{
  "num_key_value_heads": 1,
  "head_dim": 64,
  "vocab_size": 5719,
  "norm_place": "pre",
  "rope_theta": 100000.0,
  "bias": "none",
  "init_std_qkv": 0.0374,
  "init_std_up": 0.0374,
  "init_std_down": 0.0,
  "optimizer": "adam_atan2",
  "beta1": 0.9,
  "beta2": 0.99,
  "warmup_steps": 344,
  "final_lr_fraction": 0.0,
  "max_seq_len": 1024
}
MLP neurons of a small language model. Each row is named by its layer, matrix (gate and up: input weights) and neuron, and shows model dimensions 64-127. Each number is 128 + 32 x the weight over its row's rms, rounded and kept within 0 to 255. A neuron's up and down rows have the sign that makes its largest values positive.
After each neuron's rows, "fires after" lists the tokens most often just before its 100 highest values on Wikipedia text that the model never trained on. A number after a token or word is its count.

L6.gate11 [138 171 137  63 164  93 133 132  76 150 130 153 171  99 149 182 123  85 172 169  79 174 128 141 118 110 125 149 118 104 110  34 154 119 110 134 158 161 122  95 130 195 101 108 186 149  45  87 165 145 152 193 126 104 123 130 137 176 182 192  92 157 117 135]
L6.up11 [100 119 174 135 166 124 131 161 149 105  96  89 119 138 148 143 158 123 153 100 168 114 129 169  71 145  69 125 141 146 166 107  98 128 162  98 196 129  51 138 105 150 174 129  76 101 122 146 200 128 119 125 140 171 163 120 172 119  84 146 156  81  80  69]
fires after: " Al" 16, " Ca" 12, " Ma" 8, "a" 8, " Mil" 7, " al" 6

L10.gate197 [116 135  53 164  99 109 126 161 151 147  83 161 173 173 126 158 129  68 125  58 140 143 179 153 110 133  98 121 105 138 119 169 130 159  36 109 163 149 131 116 116 155 148 114 150  91 104 113 136  90 186 128 106  93 159 201 148 168 140 182 131  97 107 117]
L10.up197 [114  99 105 129 103 122 138 162 155 190 150 143 149 142 142 139 146 116 111  79 112 137 142 227 121 133 116 138 101 126 155 102 127 156  97 122 163 154 109  75 157  86 161 168 163 158 177 184  93 149 151 118  91 166  99 145 104 103  73 176 155 197  91 181]
fires after: "," 28, "." 12, " L" 9, "Z" 5, " |" 5

L4.gate365 [104 110 185 136 141 166 158  66 117  89 137 172 129 179  58 128 132 154 150 149 120 120 187  81 200 119  64 163  83 187 142 115 147 154  51 148 118 173 127 132  99 169 129 112 145  88  98 109 110 126  75  83 175 150 103  83 165 191 141 209 112 145 176 143]
L4.up365 [ 96  95 123 115 188 128 105 127 122  55 104 138 118 151 118 143 172 156 100  86 113 138 163 178 122 124  17 112 114 128 101  72  96  43 139  73 180 124 180 139 114 104 140 140  56 166 112 132 156 101 129 104 173 105  97  77 117 123 135 150 189 136 173  81]
fires after: " the" 40, " The" 13, "The" 10, " G" 7, " g" 6, " br" 5

L4.gate355 [ 94 172 126 127 161 133 115 145 126 111 101 116 144 148 110 140 125 157  85 181 163 113  98 161 145 123 121  76 127 123 101 147  82  85 165  85 136 141  98 143 139 110 199  90 119 153 113 143 142 155  47 153 155  91 208 130 147 106 199 138 142 155 102 135]
L4.up355 [135  83 139 159 164  99  95 141 181 126 124 183 123  97 119  76  98  97 128  91 152 123 143 123 127 119 166 122  78 103 123 161 138 141 115 140 206  93 183 105 144  99 121 123 103 159  90 125 109 144 123 162 168 203 102 116  89 139 112 152 167  52 153 102]
fires after: " \"" 24, " (" 21, " a" 10, "—" 6

L10.gate545 [119 133 112 104 138  66 107 108 192 167 142 133 139 126 140 132 108 190 140 180 127  98 152 168 113 197 153 140 171 160 105 149 160 174 157 129 149  44 137 131  87 116 147 153 135  67 146 185 155 150 138 167 165 107 139 151 140 130 137 147  57 140 132 193]
L10.up545 [ 43 132  92 124  51  82 136 137 113 123 159 136 131 133 152 146 149 138 112 145 190 118 139 127 158  76 209  62 173 127 115 111 146  96 167 146  98 117  77 173 162  61 111 142 165  50  92 122  97 144  94 116 103 119 148 166 150 112 123 127  77 129 178  98]
fires after: "20" 28, "19" 16, " an" 7, " a" 5

L2.gate140 [145 103  89 152 181  93 141 147 146 138 129 107 182  87 157 106  94 136 132  75 191 182 139 171  94  78 130 142 136  89 139 126 127 137 106 170 143  80  44 139 182  81 157 182 147 142 100 156 129 130 159 154 164 141 111 114 129  97 138 102  94  98  52  58]
L2.up140 [177 108  67 100 128 131 122 127  79 139 129  99 187 132 122 131  76 121 109 117 124 160 167 222 103  91 101 129  86  86  94 163  97 138 111 193  78  98  52 132 150 120 115 199 100  92  97 109 114  99 114  94 166 197 112 124  89 126 113 110 122 103 100 140]
fires after: " " 71, "." 10, " (" 5

L4.gate7 [151 154 137 119 160 163 142 137 130  69 146 142 192 157 111 141 185  99 102 142  77 144 143 103 145  84 130 120  98  83 135 105  84 130 120 100 166  98 138 122 103 179 199 111 156 137 159 160 162 122  96 153 221 156  80 122 130 105  78 135 151  65  97 128]
L4.up7 [162 101  80  94 127 120 105  62 119 138 145 107 118 116  97 200 125  84 162  26 171 158 117 207 170 164 165 161  95  94 142 160 169  83 145  90 176 138  78 108 154 106 150 114  83  92 135 138 154  97 135 207 109 125 141  96 161 130 143  62 172 125 162 147]
fires after: " al" 17, " am" 10, " S" 9, " Am" 7, "-A" 6, " Al" 5

L4.gate475 [134 101 135 185 140 132 122 108 132 160 118 138 181 104 146  91 145 144 113  79  99 125 129 137 134 162 161 148 140 138 108  92 159 135 115 185 123 117 185 143 137 162 133 183 113 118 110 129 148 151 118 135 148 135 132 115 179 242  97 110 153 151 120 192]
L4.up475 [138 133 123 161 192 181 153 145  68  73 172 118 192 115  20 154 142 103 130 111 133 113 135  92  95 146 129 150 133 163  86 101  92 126 137 157 104 112 108 148 147 116 188  65 126 147  94 159  76 157  83 127 140 115  91 160 155  74 141 166 156 126 141 117]
fires after: " G" 18, " I" 10, " H" 9, "G" 8, "A" 8, "I" 6

L5.gate120 [151  50 109 158 123 121 128  80 165 157 117 146 162 150 118 179 228 133 155 129 179 171 146 120 127 101 105 151 122 136 103 109 156 144  72 117 190 133 151  94  96 161 107 135 111  25 118 119  84 127 158 127 155 139 106 115 151 116 140 108 160 147 156 138]
L5.up120 [107 148  63 127 170  97 125 109 132 170 124 168 192 165  87 146 107 173 140  98 144 170 153 141 138 145 116 182  97 195 197 107 114 118 151 137 128 128 151 112 114  82 128 131 152 119 165  78  99 109 107 162 122  58 117 153 116 170 111 128 160  99 182  87]
fires after: "uz" 25, " s" 18, "," 6, "l" 4, "s" 4, " gu" 4

L4.gate90 [116 128 133  97 124 124  93 112 102  85  99 154  92 120 175 147 140 111 125 134 160  79 167 114 121  92 117 148 112 115 191 167 125 131 150  78 179  85 147 120 162 223 164 148 135 134 167 127 138 166 135  89 144 123 140 147 118 164 114  89 145 104  99 173]
L4.up90 [155 167 102 160 154 128 170 154  95  39 144 113  91  50 123 129 117  67  92 137  97 177 101  92 126 106 111 132 129  53  94 115 156 128 126 145 138 202 150 129 100 111 107  92  71 112  36 108  88 123 110  92 160 107 134 142  84 162 182 114 118 140  96 142]
fires after: " t" 22, " f" 8, " p" 6, "rop" 5, "p" 5, "iment" 4

L9.gate20 [135 137 144 103 166  95  85 129 136 147  83  95  77 116 136 135 112 115 147 131 114 142 170 110 106  83 158 111  89  58 102 152 124  98   8 115  99 146 127 111 130 186 146  81 105 150  86 130  87 100 135  67 103 150 131 135 112 160 153 139  92 127 149 136]
L9.up20 [141 105 139 119  85 128 122  92  89 208 121 137 161 160 183 128  85 176 153  87 120 148 208 115 108 119  43  87  94  85 152 146 141 114 113  98 135 106 178 112 136 113 158 135 115 139 119 105 108  93  81 186 103 151 151 132 141 101 101  95 140  85  60 131]
fires after: " " 35, "." 17, " |\n" 10, "a" 5

L5.gate125 [163 139 106 124 139 151 138 109 153 144 152  68 124 168 165 152  87  47 109  94 145 101 101 119 131 126  37 113 100 143 156 131 130 158  75 162 163 118 145 121 138 119 108 186 136 142  93 153  54 228 116  93 132 131 142 137 134 142 126 128 172 157 183 148]
L5.up125 [142 122 136 117 102 156 120  79 170 133  93 129 181 140 171 166 127 157 116 103  48 200 103 129 116 113 137 138 112 139 165 178 154 144  64 115 103  74 111 164 120 127 108 129 129 115 134  97  86 131 227 137 106 131 143 123  96  79 104 112 165 165 146 136]
fires after: " V" 22, "1" 14, " v" 13, "L" 11, "B" 6, "oll" 4

L4.gate299 [146 106 102  86 139 112 113  86  69 150 139 120  98 126 127 101  96 153  89 124 136 117 184 138 162 183 114  84 187 123 170 113 125 110 127 179 174 151 173 112 178 148 179 104 132 136 169 114 111 107 137  55 187 139  97 119  89 124 136 133 117 111  83  65]
L4.up299 [139 103 151  87  98 140 141 151 125 123  96 129 139 161 147 130  58 142 137 118 120 119  33 198 113  89 107 143 161 144 150 168 104 154 157 144 122  88 148 149 116  64 178 150 116 146 160 118 106  70 159 117  86 136 153 169 106 107 163 181  89 169 133  93]
fires after: " Che" 23, "st" 9, " acc" 9, " en" 8, "uc" 7, "oc" 5

L4.gate291 [144  81 137 112  98 149 164 168  86 119  97  87 153 108 115 102 132 176 130  97 160 120  80 148 141 107 149 111 146 170 146 147 150 113 128 158 133 151 114 167 112 129 105 139 117  79  95 112 137  82 173  78 129 143 115 112  31 129 145  59  86 108 127  91]
L4.up291 [130 114 123 127  96 136  89 137 106 118 107  89 110 123 100 103 111 122 153 168 144  84 134 147 156 137 157 181 152 139 113 177 116 105 153 139 138 175 143 117 158 134  72 135  82  97 119 141 132 186 146 111 130 103  81 169  90  95 180 116 128 166 168  66]
fires after: "st" 21, "ant" 9, " sc" 8, "str" 6, "esc" 4, "ch" 4

L5.gate193 [182 125  95  81 161  96 113 118  76 154 137 137 176  93  70 229 140 109 155 143 115 192 130 149  96 121  75 171 122  73 170 161 137 125  59 137 147 121 148 175 135 133 121  96 165  85 115 135 117 143 138 105 116 134 107 149 155 106 220 123 143 125 102 142]
L5.up193 [137  83 142 131  98 160  32 126 143  83  99 114 108 133 141 127 146  50 150 100  86 125 113 112 133 205 109 110 124 112  95  83 142  77 112  98  70  82 149 133  97 131 117 156 161 138 157 135 124 120 221 105 133  89  86 112 214 109 154 111 123 138 128 122]
fires after: " L" 15, "." 13, " Gl" 13, " Pal" 7, "il" 7

L4.gate221 [ 83 146 185 122 116  68 167  97 159 133  62 148 102 103  93 116  72 127  87 133 128 121 138 134 119 132  83 127 125 110 133 175 121 124 106  70 176 101 113 142 130 161 113 201 111 183 118 135 183 132 153 158  87 124 155 154 145 144 121 121 122  49 148 127]
L4.up221 [ 91 155 142 173 114 113 187  89 138 164 141 166  71 108  33 128  82 108 117 195 152 141 100  76 158 175  88 137 120 140 133 162 137 121 124 128 158 110  98  94 175  75 128 129 185 206 117 113 178  78 154  97  99 101 116 162  98  84 105 117 165  74 114 166]
fires after: " tr" 18, " r" 12, " t" 10, " ch" 5, " Bus" 5

L9.gate103 [132 195 168  79 120 133 190 113 111 143 137  99 119  41 175 203 128 125 141 116 113 138 171 152  88 149 129  97 125 166 107 127 143 116 132 112 160 114 102 113 123 102  94 142  64  98 131 158 109 107  91 165 113 104 155  79 149 115 154 128  70 103  83 155]
L9.up103 [102 118  65  88 118  88 154 145 138  81 112  97 116 154 135 140 106 123 111 174 119  97  97  58 143  81 100 150 109 169 105 164 133 102 193 151 144 137 113 151 140 105 117 111 116 126 136 118 208 156 152 179 203 140  90 156  34  75  83 172 124 204  77 189]
fires after: "19" 37, " " 23, "20" 18, " the" 7

L4.gate304 [145 199 100 102 132 113 117 152 128 144 134 154 119  70 106 160 108 176 121  94 135  97 147 161 133  60 113 148 109 127  61 117 184 100 148 158 158 119 200 149 119 108 126 114 104 133 107 124 118 158  62 125 183  42 133 148 162 151 130  93  97 158 111 155]
L4.up304 [133 114  92 153 117 152 159 124 125 126 117 130 147  67 158 116 141 174 121 134 126  74 132 141  86 164 120 122 161 113 154 112 150  88 133 132 133 121 107 160 146  97 141 173 176 131 109 164 105 139 140  99 166 143 106 145 158  86 141 128 105 102 121  97]
fires after: " \"" 32, " the" 18, " (" 8, " '" 7, " M" 7

L6.gate191 [ 82  94 145 154 117 106 161 146  95  85 127 102 139 141 150  90 131  65 102 165 119 141 153 162 103 192 161 114 150 129 199 196  54  96 145 138 168 104 120 120  99 151 142 131 112 179 133 120 121  72 123  91 158  92 111 141 103 164 178 134  56 130 155 119]
L6.up191 [199 140  83 209 138 139 111 132 167 100 170 147  93 131 116 131 105 135 113 111 112 111 168 141 128 151 191 140 152  96 152 162 152  88 120 110 115  59 193 157 161 106 157 136 126 145 137 129 102 104 124  94 120 139 148 141 148 146 160 128  98  56  84 142]
fires after: "18" 22, "19" 9, "80" 7, "P" 7, "C" 6

L5.gate372 [141 157 135 108  99 102 153 163  97 172 118 154 194 133 147 102  70 192 165 114 185 116  99 140 114 140 119 125 122 115 120 119 171 148 120  98 130 120 141 180 110 121 121  88 170 112 122  79 103 177 122 183 164  93 152 129 147 140 141  71 126 116 169 134]
L5.up372 [152  73 130  59 137  75 102 150 159 149  84  87 123 128 103  97 141 135 125 110 106 178 171 137 100  66 141  90  99  98  86 165  99 116  71 119 148 100  94 112 124 142  96  88 157 140 118 179 101 135 106 143 147 165 122 177 153  77 107 127 139 135 120  92]
fires after: "." 21, "ol" 10, " Hol" 8, "us" 7, "el" 6

L5.gate419 [142 155 126 101  86 118 118 206  94 153 118 124 137 127 125 104 103 164 161 116  98 133 152 216 154 225  71  97 166 158 112 125 118  91 178 100  89 161 154 149 151  89 153 129 110 170 139 141 124 153 133 121 134  70  91 102 148  95 126 115  81 147 172 149]
L5.up419 [133 165 128  92  85 175 139 128 130 140 113 124  84 163 192 122 117 164  73 142 181 128 100 173 204 111 147 134 124 118  94 132 104 119 158 155 102  98 163  90 151 166 117 158  97 122 114 148 148 132 105 144 141 124 175 120 173 141 142 129 141  92  50 136]
fires after: " For" 15, " an" 11, " In" 9, " or" 8, " for" 5, "97" 5